{"num_hidden_layers": 11, "hidden_size": 256, "head_dim": 64, "norm_eps": 1e-06, "attn_scale": 0.125, "parallel_block": false, "init_std_qkv": 0.0216, "init_std_up": 0.0216, "beta1": 0.9, "lr_head": 0.0102, "doc_mask": true}
MLP neurons of a small language model. Each row is named by its layer, matrix (gate and up: input weights; down: output weights) and neuron, and shows model dimensions 112-207. Each number is 50 + 10 x the weight over its row's rms, rounded and kept within 0 to 99. A neuron's up and down rows have the sign that makes its largest values positive.
Before each neuron's rows, "fires after" lists the tokens most often just before its 100 highest values on Wikipedia text that the model never trained on. A number after a token or word is its count.

fires after: " was" 15, " became" 14, " as" 14, " become" 10
L6.gate1510:51 38 62 35 56 51 45 66 47 22 54 36 62 49 27 63 46 66 62 48 53 68 57 30 51 62 57 48 66 46 57 60 46 42 56 57 57 46 53 51 47 51 44 52 38 47 51 39 51 47 48 51 54 51 54 53 45 54 58 50 43 62 39 70 43 48 53 61 26 47 63 22 38 67 46 45 39 28 53 54 34 61 42 29 62 59 50 59 53 44 15 69 30 57 57 46
L6.up1510:50 59 62 42 47 56 56 51 49 36 34 39 64 49 48 54 51 50 58 66 47 57 57 28 49 37 59 58 54 50 64 46 51 50 55 53 57 58 54 55 50 47 54 57 39 41 44 55 48 57 67 37 52 56 53 66 47 55 51 34 43 51 45 59 55 64 67 67 55 41 50 54 43 45 38 36 50 41 44 36 46 55 35 39 35 73 69 51 40 50 20 61 40 41 58 36
L6.down1510:57 52 55 47 48 61 56 52 54 40 59 48 58 55 61 32 51 61 43 45 40 47 51 55 35 62 62 52 55 37 57 71 44 42 44 41 68 53 41 44 43 56 53 42 49 60 35 55 56 56 41 48 40 54 45 50 46 41 48 61 48 45 51 53 36 41 39 37 40 62 42 48 65 42 55 59 33 69 73 48 52 51 54 42 45 38 72 48 72 46 54 47 55 41 46 47

fires after: " |" 41, ";" 39, "," 4, " " 4
L6.gate128:40 39 51 47 56 39 45 45 45 22 44 61 31 65 48 43 45 66 53 48 49 57 49 40 60 53 49 51 61 49 46 36 44 41 54 40 54 78 60 42 59 72 63 43 54 51 54 49 44 39 67 33 55 43 46 45 57 43 63 56 31 49 59 52 56 60 59 50 53 44 51 47 52 32 70 48 53 39 36 51 64 46 46 64 31 52 83 52 37 36 51 65 43 45 54 53
L6.up128:41 66 60 50 65 54 54 55 44 53 44 57 57 43 47 55 64 65 75 51 57 50 57 69 46 45 46 46 40 60 32 48 42 41 57 35 52 67 44 40 49 73 58 50 44 35 35 53 40 42 59 48 61 61 43 54 31 52 56 44 50 48 52 54 60 47 51 56 52 36 28 56 47 54 52 57 50 49 62 60 50 54 56 49 63 26 39 57 47 51 30 55 29 55 43 61
L6.down128:57 38 42 44 44 33 52 43 62 36 48 55 54 61 50 44 20 54 53 61 49 51 61 36 63 54 56 57 46 57 52 40 43 57 42 56 63 63 49 49 59 47 24 45 47 60 58 44 51 34 59 47 41 53 32 51 72 53 54 69 54 68 50 46 44 57 52 58 50 46 44 67 48 34 52 55 44 55 70 61 70 49 67 43 59 40 57 46 48 38 57 38 48 47 37 55

fires after: "′" 24, "°" 18, "″N" 10, ":" 9, " No" 8, "\n" 5
L6.gate628:48 42 60 68 43 54 43 36 32 53 70 34 48 48 47 52 54 54 58 57 42 53 55 58 51 32 43 48 76 51 56 49 50 56 61 49 55 59 52 57 69 65 52 46 50 52 43 62 52 45 51 43 57 58 54 39 42 66 29 58 47 33 61 55 51 45 41 16 52 47 48 62 51 48 27 57 42 73 40 51 44 52 30 54 45 46 60 39 39 29 40 51 36 54 52 61
L6.up628:57 51 44 53 49 56 52 38 44 48 53 54 63 44 46 56 44 62 59 33 47 60 43 41 41 39 31 46 52 50 48 69 57 57 47 62 51 55 49 51 57 59 59 56 55 39 56 32 61 61 35 59 57 64 54 68 50 44 49 49 54 64 44 55 70 46 44 49 49 51 31 54 48 49 50 60 40 49 50 54 52 52 33 59 49 57 63 50 57 58 27 52 38 28 56 41
L6.down628:46 48 51 42 34 61 40 30 56 53 59 55 41 68 46 55 35 44 54 51 36 42 61 47 69 57 60 56 48 51 41 51 57 28 42 53 50 50 64 39 44 45 42 50 53 35 49 40 27 45 33 54 58 46 55 45 51 46 51 41 58 42 66 52 24 57 48 57 49 53 53 80 29 47 33 51 61 60 36 59 45 58 42 54 66 47 58 66 59 41 59 48 39 52 52 50

fires after: " |" 48, " —" 8, " " 8, "1" 4
L6.gate337:54 51 33 40 61 44 68 43 59 46 55 61 35 55 42 54 41 69 62 40 64 60 55 39 51 60 42 49 33 62 52 47 40 44 74 36 59 65 41 44 49 63 55 72 62 45 47 52 47 50 44 32 67 57 35 56 52 55 67 45 64 37 65 60 53 48 40 47 63 55 55 61 55 42 58 48 51 55 46 49 52 57 48 44 54 59 71 37 39 64 46 47 34 57 41 53
L6.up337:34 43 46 25 75 45 56 51 58 36 36 39 48 51 40 58 35 59 54 51 55 39 81 42 48 43 56 57 68 67 55 46 48 38 42 50 56 55 54 53 54 80 41 54 56 40 31 67 47 45 41 56 56 42 40 60 56 50 42 43 50 46 57 53 53 44 59 52 66 38 30 49 47 47 51 60 50 53 42 66 53 46 79 71 53 42 50 48 63 43 67 56 44 37 50 54
L6.down337:60 45 34 46 51 56 33 52 60 47 47 41 61 40 66 64 48 48 38 52 55 65 47 51 52 59 47 46 36 38 36 49 45 49 39 57 62 55 39 67 41 30 38 50 65 63 48 68 47 56 44 51 48 68 52 61 56 54 42 55 47 57 44 27 61 55 29 71 52 47 41 59 45 51 45 46 63 49 69 33 40 64 52 33 64 52 45 50 46 45 52 37 65 41 40 43

fires after: "|" 39, "\n" 16, " |" 6
L6.gate1292:45 43 59 53 45 65 50 61 52 49 74 53 51 27 56 39 58 44 59 59 53 32 54 45 52 52 46 55 59 50 42 53 44 36 42 57 51 37 42 64 60 55 65 60 65 57 48 42 56 41 50 21 51 57 26 41 53 66 61 52 53 41 48 54 45 45 58 52 42 51 54 54 41 52 65 49 66 61 50 40 44 48 43 28 50 51 64 54 55 65 61 64 55 69 45 46
L6.up1292:61 52 47 53 37 49 64 62 35 45 50 46 65 31 51 64 39 53 49 35 50 63 48 66 48 42 43 41 73 40 53 40 52 40 58 52 43 57 49 55 52 34 54 43 54 53 33 55 38 40 36 67 60 64 82 47 46 54 48 60 41 54 41 66 60 42 51 46 24 17 41 65 42 50 54 56 67 56 56 53 50 50 46 69 45 53 46 58 38 53 45 47 57 37 58 47
L6.down1292:47 52 45 39 33 60 42 43 77 55 39 50 32 65 25 55 38 49 55 48 39 54 50 50 66 29 44 58 35 50 50 49 43 47 56 47 55 55 45 70 62 45 34 48 58 31 47 32 48 38 41 64 50 45 32 46 58 65 48 35 60 47 57 56 40 49 59 48 60 60 48 55 43 47 53 39 53 39 30 59 40 51 57 36 63 41 49 53 51 68 49 57 57 43 32 38

fires after: " to" 26, " the" 16, " a" 14, " -" 8, " was" 7, " for" 5
L6.gate1044:42 34 63 45 54 43 52 55 73 48 53 43 55 50 52 54 52 62 46 53 38 34 55 41 58 48 27 62 39 40 73 59 58 73 36 47 59 40 70 42 39 46 42 45 47 31 60 64 67 63 51 30 48 38 56 61 47 34 36 50 65 52 45 54 53 48 43 56 46 67 49 54 44 62 34 53 50 39 54 43 50 41 49 48 55 48 64 50 39 45 43 56 64 75 72 43
L6.up1044:50 68 45 44 44 51 72 42 54 47 34 53 38 50 50 38 63 51 53 44 63 44 43 39 46 67 59 67 44 50 49 46 56 32 48 60 47 44 48 70 45 60 53 49 34 45 65 35 44 47 46 52 44 54 59 41 43 65 51 41 48 55 43 68 67 44 59 50 41 61 67 37 51 59 34 36 52 38 54 54 54 53 39 68 49 68 49 56 52 42 58 45 37 44 47 50
L6.down1044:69 70 68 69 55 46 44 46 58 55 64 45 47 50 52 58 58 46 62 52 72 42 50 73 47 55 65 54 48 49 34 35 51 45 48 62 46 56 58 61 47 26 51 55 44 32 37 57 30 46 30 46 47 40 60 36 60 59 42 64 54 37 48 37 41 47 53 55 61 37 45 61 47 48 59 54 62 43 74 55 63 55 56 47 31 47 38 56 36 63 54 39 58 61 56 51

fires after: "–" 49, "20" 5, "-" 4, " D" 4, " " 4
L6.gate447:45 40 55 33 64 60 55 48 49 54 46 61 55 41 46 75 37 50 35 51 63 54 46 53 46 36 52 47 50 45 69 51 55 57 43 56 35 49 58 57 36 43 35 37 65 52 42 47 62 51 52 34 49 47 55 38 47 55 50 53 43 45 41 54 48 48 59 48 53 49 46 27 46 67 37 61 51 48 49 31 44 54 40 66 56 44 45 57 55 28 36 43 56 56 45 41
L6.up447:47 43 46 54 26 44 62 39 53 61 46 46 56 56 51 57 44 49 63 38 52 44 59 56 47 41 36 64 55 58 54 67 49 46 49 36 54 38 48 57 40 64 40 43 58 47 53 51 57 50 50 63 52 37 55 47 51 74 56 50 62 39 51 56 45 62 52 58 49 55 58 24 52 35 51 54 45 57 53 68 47 77 44 40 60 52 53 52 58 49 60 59 61 42 53 62
L6.down447:44 48 79 40 56 36 47 39 37 44 49 59 46 46 52 35 60 44 41 40 75 48 51 46 58 39 42 49 36 41 39 49 46 42 73 42 54 61 43 72 40 41 33 59 55 54 58 49 45 54 47 45 41 64 46 44 60 64 31 47 47 43 48 43 42 46 41 26 53 43 34 67 71 73 54 42 43 52 53 45 70 50 53 40 42 46 54 46 50 62 37 67 59 34 60 54

fires after: " " 25, "|" 22, "\n" 8, "." 7, " |\n" 7
L7.gate183:64 27 40 35 43 46 58 40 61 53 74 43 64 57 58 60 49 61 69 34 57 58 36 67 77 42 46 45 47 53 44 25 49 42 48 49 45 49 58 61 53 44 61 54 41 42 52 64 46 50 55 54 56 53 45 52 42 71 42 53 44 44 53 45 50 64 57 57 42 55 58 44 54 62 38 56 54 42 41 45 69 52 52 52 45 48 50 38 40 54 45 68 56 45 38 61
L7.up183:42 52 44 61 61 57 40 37 58 47 36 56 59 38 64 55 68 45 73 60 57 48 57 39 44 47 65 56 51 27 59 51 56 56 40 59 49 64 60 41 72 48 39 42 53 60 41 47 39 50 62 65 59 42 70 38 54 45 65 54 46 47 49 52 59 56 59 40 55 59 46 53 52 50 58 40 62 43 55 54 37 57 32 37 51 61 67 52 46 53 30 45 48 49 52 36
L7.down183:52 43 54 36 39 48 46 51 49 43 57 61 49 64 76 46 69 48 45 51 58 53 60 52 44 47 55 27 43 50 59 41 47 57 43 46 49 45 62 56 61 48 51 48 40 38 68 42 41 47 50 55 41 54 48 46 63 53 39 50 39 47 33 50 57 45 56 37 48 32 56 58 49 46 53 39 44 51 49 41 57 37 41 46 44 41 42 42 61 42 63 54 61 35 66 56

fires after: " " 28, " |" 27, " (" 26, ";" 4
L6.gate1518:50 43 48 58 45 54 51 35 57 46 53 51 52 44 46 44 50 58 58 57 34 54 93 68 64 56 50 52 58 49 42 54 57 46 65 58 51 55 64 55 54 46 48 58 56 54 50 53 41 57 53 40 61 56 47 49 38 64 54 52 43 26 61 48 57 44 50 58 64 61 48 54 51 26 65 66 49 63 42 80 60 47 63 56 50 39 47 44 37 42 59 52 37 54 53 42
L6.up1518:48 64 25 42 47 39 53 41 51 45 60 44 61 34 35 54 55 52 56 43 33 54 52 42 45 52 44 50 55 41 29 61 59 39 69 41 51 55 52 55 62 61 56 54 45 52 45 46 43 54 66 41 46 69 49 56 44 61 47 50 52 46 52 48 71 57 47 34 44 46 32 60 45 49 52 48 45 58 36 52 56 57 51 60 50 50 46 43 48 45 49 53 32 40 49 67
L6.down1518:48 54 41 65 62 40 58 40 65 51 35 54 49 55 56 47 35 52 41 50 39 53 51 57 58 52 38 46 65 53 62 49 51 40 43 44 56 42 49 58 34 53 37 63 64 30 41 53 56 43 43 42 51 66 43 50 61 51 56 57 56 46 53 36 38 66 51 48 51 53 36 42 57 30 39 53 58 69 38 73 59 79 53 57 53 48 53 24 42 45 39 51 38 55 36 46

fires after: " " 39, " |" 12, " States" 8, "9" 5, " NY" 4
L6.gate1091:46 58 50 52 39 39 44 47 56 66 46 43 44 38 52 61 45 36 53 50 36 66 64 69 69 61 51 34 63 31 38 57 46 35 46 42 37 49 47 53 57 55 65 53 58 31 55 56 36 49 49 34 51 30 50 50 54 65 46 29 29 43 28 64 49 42 52 42 51 55 48 50 67 43 49 59 42 65 23 38 46 67 58 62 45 49 46 51 46 50 48 44 46 45 60 52
L6.up1091:60 63 56 36 50 60 69 36 60 56 48 47 59 49 49 57 64 56 63 46 44 46 64 74 51 56 52 49 68 33 54 56 53 32 62 44 38 48 49 48 51 55 53 44 46 45 37 55 49 44 36 37 61 36 41 35 36 58 50 37 62 48 53 38 53 48 44 58 47 48 49 40 57 33 60 69 40 56 51 65 33 45 52 48 45 47 41 56 37 58 68 55 47 40 59 42
L6.down1091:54 65 45 52 55 38 60 52 63 47 39 37 52 42 68 54 38 39 41 59 37 51 53 42 44 50 56 47 50 56 43 73 36 61 40 62 48 38 49 39 43 41 32 58 41 64 40 54 32 32 50 53 49 47 49 64 62 57 53 65 45 47 42 45 41 60 47 56 73 31 47 69 16 27 39 52 43 69 30 60 41 51 48 65 51 40 42 34 49 46 48 41 51 49 38 57

fires after: " of" 29, " the" 29, " among" 8, " The" 7
L7.gate129:64 42 42 49 48 55 48 59 67 58 57 65 58 34 41 69 38 61 45 60 40 53 38 50 41 61 54 42 50 60 48 36 50 55 47 43 36 56 52 50 46 62 69 39 56 48 63 39 64 51 65 33 61 44 47 43 45 42 59 50 53 66 50 41 63 64 34 55 39 55 50 59 42 46 36 54 49 32 64 35 58 31 40 53 57 51 56 58 48 44 44 42 54 49 59 67
L7.up129:67 46 45 33 88 58 53 46 28 63 60 42 46 60 60 47 50 50 46 41 44 40 45 21 44 42 59 48 53 50 55 44 79 42 36 35 48 56 42 55 24 56 39 54 38 47 55 51 54 48 74 45 46 50 43 44 49 52 39 51 54 40 51 44 65 57 67 55 43 52 44 56 55 68 43 32 61 48 47 26 53 54 45 39 40 48 55 27 66 52 38 57 48 55 54 45
L7.down129:58 51 56 65 49 52 40 40 35 58 53 60 43 55 55 37 66 44 55 47 63 42 60 59 62 40 33 50 44 49 51 53 42 35 49 43 41 54 39 42 36 46 27 52 44 44 47 44 61 54 46 55 39 59 58 35 62 69 38 45 29 54 43 44 50 48 43 79 50 57 49 51 40 66 57 53 57 47 25 61 66 61 39 53 36 56 60 38 45 45 65 55 43 56 59 62

fires after: " " 41, " |" 20, ";" 9, " ISBN" 5, "-" 4
L6.gate720:55 61 57 57 63 45 48 37 44 19 58 38 54 54 46 54 35 52 53 50 50 53 55 52 48 28 47 30 65 61 49 39 25 49 58 47 64 61 60 44 51 49 53 51 43 35 60 46 43 44 46 60 46 37 45 53 52 48 56 44 69 58 56 39 42 52 53 46 44 56 61 66 46 35 44 54 46 52 48 77 36 53 60 55 58 59 59 42 56 18 46 53 41 48 72 53
L6.up720:61 47 49 42 49 55 58 43 52 50 49 50 49 63 66 40 53 69 58 49 61 59 58 66 49 59 54 34 61 59 62 56 49 54 43 39 38 60 48 73 49 49 50 51 61 47 52 52 66 64 33 41 60 68 46 54 46 56 49 46 43 43 41 63 40 52 59 64 53 67 61 45 52 53 36 35 45 41 44 30 43 46 61 55 40 54 64 46 35 45 45 50 34 47 63 70
L6.down720:67 44 52 56 35 28 37 39 52 37 40 45 53 61 57 40 37 44 33 41 47 60 58 44 74 46 53 69 47 59 54 39 51 58 41 58 40 64 45 53 55 48 48 45 53 40 46 60 52 36 30 44 47 49 53 55 52 52 45 72 75 42 57 34 52 62 55 63 61 42 56 55 24 45 45 53 43 45 62 58 62 57 62 44 36 57 59 58 54 42 52 48 61 46 36 37

fires after: " " 36, "19" 15, "–" 15, "20" 15
L6.gate1061:41 51 37 61 41 63 58 48 50 53 41 61 70 39 36 73 37 61 55 65 36 55 44 58 35 36 60 55 60 59 49 53 39 45 69 38 51 39 61 37 36 36 35 49 56 52 62 33 41 52 23 74 42 59 47 54 57 58 35 52 58 33 58 53 45 62 58 39 51 55 54 38 51 53 36 48 72 56 36 45 38 43 33 51 65 71 62 57 36 46 63 49 56 43 37 47
L6.up1061:38 37 48 59 32 42 53 68 42 50 45 44 46 56 56 50 49 43 48 35 35 37 53 49 52 63 47 36 61 47 56 67 51 54 50 52 55 37 52 56 47 46 51 57 73 66 64 60 56 41 45 39 69 41 47 38 51 51 60 53 59 57 40 62 57 30 33 52 21 54 77 36 49 33 56 46 59 33 44 52 51 46 40 59 63 48 41 46 41 43 62 74 50 39 44 55
L6.down1061:52 42 52 47 43 45 29 35 46 56 64 57 49 58 56 43 54 60 56 75 55 60 56 41 56 55 42 47 50 47 62 46 51 57 51 48 47 56 54 57 59 61 35 63 54 31 32 45 46 51 58 44 52 60 34 56 51 48 52 51 33 57 48 41 36 60 61 49 51 53 57 44 36 36 54 56 58 50 56 38 47 58 58 57 45 60 50 32 48 50 37 53 55 54 48 53

fires after: " the" 39, " The" 14, " un" 7, " d" 5, "The" 5
L6.gate1365:58 46 63 40 47 49 55 42 49 61 44 52 35 51 56 54 49 55 48 48 62 42 72 60 68 49 32 51 60 64 50 41 47 46 47 49 39 44 47 34 36 46 48 42 61 36 70 37 55 69 61 29 54 43 64 46 37 31 54 55 59 48 58 58 54 34 46 65 62 44 47 53 35 59 35 62 41 38 52 43 48 60 41 62 65 46 58 62 48 44 42 44 54 51 36 55
L6.up1365:62 49 52 48 63 69 38 60 70 60 58 37 47 46 52 49 56 34 38 47 48 55 70 42 52 60 51 37 39 55 32 55 49 54 54 35 46 48 60 69 32 47 30 45 61 30 54 39 70 50 44 49 51 65 37 37 55 62 48 44 53 42 46 49 62 56 47 50 64 60 44 66 53 54 49 64 54 41 38 57 50 35 42 53 57 62 63 38 77 51 45 38 38 63 55 53
L6.down1365:52 49 40 57 75 46 35 52 41 41 48 68 55 32 55 44 46 49 57 36 76 49 44 49 41 57 55 43 58 52 61 63 55 46 47 43 42 42 42 79 53 40 53 43 47 52 43 51 48 47 32 65 45 48 36 25 49 57 58 60 54 35 43 36 37 62 65 54 49 61 61 30 59 55 42 35 73 54 24 66 42 47 49 34 43 40 48 38 64 53 59 58 55 75 58 53

fires after: " the" 38, " The" 9, "The" 6, " and" 4
L8.gate140:46 46 41 40 49 56 38 46 55 60 57 53 43 73 62 61 39 47 44 63 52 57 55 53 43 45 53 61 52 54 43 50 44 70 37 30 47 58 65 51 35 60 46 51 50 34 62 57 54 53 48 36 43 48 41 59 45 57 49 64 37 47 47 60 47 49 56 52 50 26 53 49 37 64 41 46 44 52 48 46 51 75 45 54 52 47 47 39 58 54 47 53 50 70 53 44
L8.up140:55 55 47 61 53 46 52 57 38 53 55 59 44 52 60 40 61 68 38 37 59 65 56 49 45 65 45 28 49 31 60 36 61 63 57 36 57 54 39 50 43 52 55 37 52 47 43 38 41 63 53 46 66 35 41 49 39 56 46 56 45 54 57 55 59 55 64 54 62 37 17 47 47 38 36 53 43 46 49 38 46 53 59 40 51 65 57 51 45 57 50 48 63 44 46 46
L8.down140:50 46 44 59 46 60 49 54 56 61 68 49 47 60 57 42 34 45 48 53 54 40 39 44 67 33 51 42 61 68 53 61 34 56 51 64 48 53 67 54 37 64 34 51 65 57 51 56 86 46 43 45 47 45 62 58 55 66 67 51 73 49 59 39 52 55 45 43 56 64 42 51 44 52 33 59 37 50 55 46 41 39 57 55 60 46 55 45 57 42 50 48 52 53 36 45

fires after: " of" 57, " the" 10, " name" 4
L6.gate958:54 58 35 53 60 68 46 70 50 54 60 37 41 43 59 68 42 55 58 51 45 55 34 64 62 53 53 42 36 46 43 42 52 49 42 44 42 44 65 54 32 32 45 48 52 42 51 50 67 59 45 48 56 56 36 55 43 55 62 51 51 45 46 70 56 74 50 31 34 40 56 50 42 83 28 40 55 65 51 42 44 54 56 39 49 32 42 43 51 38 51 47 39 34 33 54
L6.up958:64 56 58 34 53 48 52 60 51 53 48 44 46 53 53 56 51 48 62 53 54 44 30 54 34 62 43 54 64 46 36 40 59 50 54 51 59 54 50 59 44 48 41 51 52 61 79 54 62 55 48 47 39 49 56 72 54 57 40 41 54 43 54 59 56 49 46 51 49 58 44 56 46 77 42 45 53 37 59 24 58 50 44 41 33 55 50 57 52 49 72 50 43 43 58 48
L6.down958:54 35 57 52 35 54 38 40 62 65 33 59 45 49 43 58 47 51 55 41 41 59 63 62 50 45 39 52 40 60 47 61 51 41 34 26 41 47 72 39 43 51 48 43 61 44 35 60 48 49 23 65 41 40 56 49 48 43 50 45 46 47 73 45 57 49 56 63 58 56 51 61 57 55 39 55 50 42 49 63 58 64 48 68 38 53 47 43 49 71 49 48 50 62 55 59

fires after: " as" 35, " was" 22, " is" 11, " became" 8, "," 6
L6.gate244:55 63 70 39 54 33 47 54 30 36 40 56 29 46 42 51 41 56 46 66 54 49 53 34 61 56 37 58 64 31 63 49 60 52 65 53 56 56 54 40 73 52 41 45 50 47 62 50 34 63 72 56 73 55 60 39 39 35 43 48 52 68 55 56 43 44 48 73 41 42 35 45 43 57 55 53 60 45 22 71 43 68 39 60 45 56 51 66 49 65 40 55 44 60 56 61
L6.up244:57 47 48 49 48 53 57 49 41 63 57 37 46 48 59 43 61 43 44 65 60 47 46 45 49 45 45 59 48 47 61 41 50 57 59 44 35 73 53 49 52 44 54 52 64 30 69 43 40 71 53 61 61 44 68 68 47 57 45 54 46 41 49 42 47 60 59 51 66 44 24 45 50 50 46 47 45 48 54 33 53 55 48 53 39 51 52 65 41 43 43 28 38 59 66 53
L6.down244:57 55 62 35 59 68 36 53 53 34 24 41 49 53 51 58 62 49 61 35 36 40 56 40 49 40 46 51 60 50 55 51 40 57 44 53 52 71 38 56 49 48 37 53 57 50 38 45 35 60 75 40 38 30 52 53 43 42 52 48 47 58 50 57 55 52 32 56 49 49 39 42 44 48 50 62 48 64 44 42 26 49 54 79 48 53 60 46 40 42 46 30 65 49 50 39

fires after: " the" 29, " \"" 11, " The" 5, " pre" 5, " un" 4
L6.gate1225:47 55 46 47 49 42 57 66 59 70 37 78 47 54 40 50 54 41 45 49 60 55 63 51 39 37 45 55 49 33 45 40 35 61 40 44 50 53 46 56 34 64 40 63 66 59 42 30 58 57 28 50 53 57 51 49 52 51 43 62 62 46 52 46 54 57 50 62 64 49 43 47 49 61 46 63 59 41 65 37 36 76 39 48 52 42 49 53 45 52 48 72 45 65 52 48
L6.up1225:34 64 61 61 49 48 57 50 48 36 53 59 46 50 37 58 49 55 43 55 44 66 45 26 55 58 76 62 51 44 42 43 45 58 65 55 51 32 47 48 56 39 58 60 50 63 47 52 36 53 50 34 48 59 41 55 47 62 36 49 60 45 11 53 41 37 53 37 41 48 52 55 51 49 49 54 36 46 41 44 75 58 43 56 59 52 32 55 54 38 44 52 42 40 42 69
L6.down1225:62 66 52 65 33 64 44 49 41 50 63 54 42 39 51 68 50 60 48 29 45 38 37 48 54 46 43 54 38 64 57 51 54 40 49 47 30 57 59 27 41 50 58 46 75 43 39 46 47 50 34 53 48 44 62 34 53 52 60 30 41 59 50 42 40 53 48 58 62 57 32 53 42 48 59 55 56 42 74 50 43 55 64 57 59 51 47 37 58 44 49 51 42 69 43 50

fires after: " |" 37, ";" 16, ")" 8, " " 6, "0" 6, "2" 5
L6.gate1045:42 48 47 56 58 39 58 54 36 48 45 53 41 54 37 62 62 71 69 45 45 58 54 56 60 33 72 20 61 51 40 56 43 38 57 42 50 66 66 53 68 46 58 32 44 63 45 55 36 47 42 51 60 49 59 31 38 38 40 42 38 42 35 56 41 53 67 53 67 42 47 58 52 50 58 55 55 59 36 56 68 48 49 62 46 46 50 37 44 42 44 47 41 33 57 46
L6.up1045:39 55 36 42 59 41 64 49 43 49 47 67 47 38 52 61 64 59 47 51 41 49 50 62 55 61 59 33 54 65 39 43 51 48 61 23 60 56 62 51 65 69 64 49 39 38 36 46 52 51 59 47 43 61 52 51 45 43 55 46 41 57 57 45 41 38 63 54 49 42 62 65 50 39 57 37 53 54 34 61 65 51 51 53 43 32 51 50 42 59 49 47 28 40 50 39
L6.down1045:55 47 30 33 49 39 48 56 53 58 43 55 61 61 53 47 54 58 69 46 62 58 32 58 82 58 50 46 38 47 45 51 47 51 49 50 46 71 46 41 69 50 39 40 42 59 48 57 65 41 53 41 53 44 39 47 50 47 53 56 42 35 50 44 55 59 46 61 53 37 35 49 65 32 38 75 43 66 46 58 71 63 68 53 33 43 50 35 39 42 69 48 46 38 50 57

fires after: " |" 57, "1" 5, "." 5, ";" 4
L6.gate985:51 63 45 63 54 58 37 60 35 63 63 44 47 46 52 85 43 54 60 50 62 54 58 62 58 46 40 46 49 58 54 48 44 35 58 47 48 38 59 61 49 54 41 63 65 46 60 42 42 51 44 55 44 53 65 32 40 58 49 37 62 49 38 39 51 62 62 50 47 45 39 76 55 41 66 56 40 69 44 42 39 57 38 69 42 53 43 42 43 79 52 35 57 36 39 54
L6.up985:43 65 48 55 56 59 48 51 39 52 35 43 47 31 34 50 44 41 27 45 53 32 68 51 51 45 52 30 52 55 68 56 62 45 52 56 36 46 63 53 42 39 69 50 58 47 34 64 60 47 53 50 56 48 45 47 46 67 42 69 56 48 50 45 44 52 64 41 72 48 49 58 47 57 48 44 40 54 52 54 56 54 77 60 50 50 58 70 49 61 46 42 44 73 52 47
L6.down985:57 62 50 61 51 46 63 49 54 56 45 41 71 47 75 66 52 42 57 56 43 38 44 54 62 49 56 58 48 48 31 57 27 49 60 55 60 41 53 54 55 51 52 56 40 69 37 45 36 59 47 55 52 58 61 57 55 40 51 46 56 50 46 49 62 57 63 50 35 61 57 45 44 40 57 48 49 66 56 34 23 65 38 40 49 52 38 32 31 44 48 50 37 34 54 54

fires after: "-" 20, "rib" 17, "-L" 14, " " 8
L7.gate302:47 47 49 54 37 59 55 70 61 41 35 60 52 49 63 28 45 46 48 64 52 65 63 51 50 61 45 40 36 49 47 33 52 64 43 68 39 40 68 51 49 47 52 26 47 59 49 41 49 60 49 50 54 46 64 49 59 53 36 48 53 52 30 50 69 49 55 62 54 67 58 63 41 64 52 56 56 69 45 39 46 64 27 45 44 35 56 46 61 41 36 47 48 58 46 45
L7.up302:70 62 46 68 40 47 45 48 53 67 55 45 53 44 40 56 50 65 64 35 58 66 33 64 37 59 72 51 49 39 58 47 46 34 45 54 44 64 53 41 40 43 45 30 63 65 35 41 50 60 50 48 61 44 70 37 48 51 37 53 61 48 54 38 46 65 49 57 73 51 48 36 45 60 71 47 51 43 63 33 49 58 40 45 47 52 54 23 40 57 34 64 58 44 56 62
L7.down302:59 56 68 48 56 46 43 44 37 51 43 48 58 65 58 36 50 59 51 46 83 51 47 42 28 60 42 52 70 38 68 39 30 41 47 41 45 36 31 59 50 47 45 55 41 76 43 48 54 64 63 47 47 45 49 44 60 54 34 57 47 44 48 50 49 42 44 54 50 41 46 40 54 59 64 43 48 45 41 41 50 51 30 41 34 43 49 51 46 47 39 55 70 47 41 71

fires after: " to" 47, " tries" 4, " was" 4
L7.gate480:29 42 54 43 51 47 58 61 67 46 56 60 49 50 55 47 43 72 51 50 61 56 54 48 52 49 45 45 41 35 66 32 57 51 50 46 50 47 55 55 52 41 47 46 52 40 69 69 52 36 34 28 51 46 62 46 48 57 55 63 57 44 36 65 47 37 45 52 47 62 62 32 31 61 30 46 46 49 45 51 41 27 50 62 53 60 33 49 56 46 48 56 58 49 55 46
L7.up480:56 66 52 54 48 48 41 45 45 38 54 44 40 46 52 61 36 58 40 54 54 44 39 42 47 55 42 40 51 47 53 44 40 61 36 49 58 38 49 58 37 49 41 47 56 49 64 53 43 60 55 52 53 53 47 41 44 45 55 39 50 61 45 58 54 48 39 32 48 45 71 56 48 64 46 40 33 74 44 53 41 54 34 54 54 45 48 43 34 39 50 79 55 41 80 59
L7.down480:42 57 69 44 27 62 27 47 70 64 57 51 51 55 47 41 55 51 48 46 46 44 65 48 61 40 41 67 46 40 48 34 45 50 59 44 48 34 44 63 37 50 64 50 53 38 41 59 36 44 42 49 59 47 61 46 55 45 51 34 68 53 57 59 61 42 36 56 49 34 58 44 39 54 39 49 31 67 72 49 70 41 47 54 47 57 37 51 59 44 53 60 63 48 64 31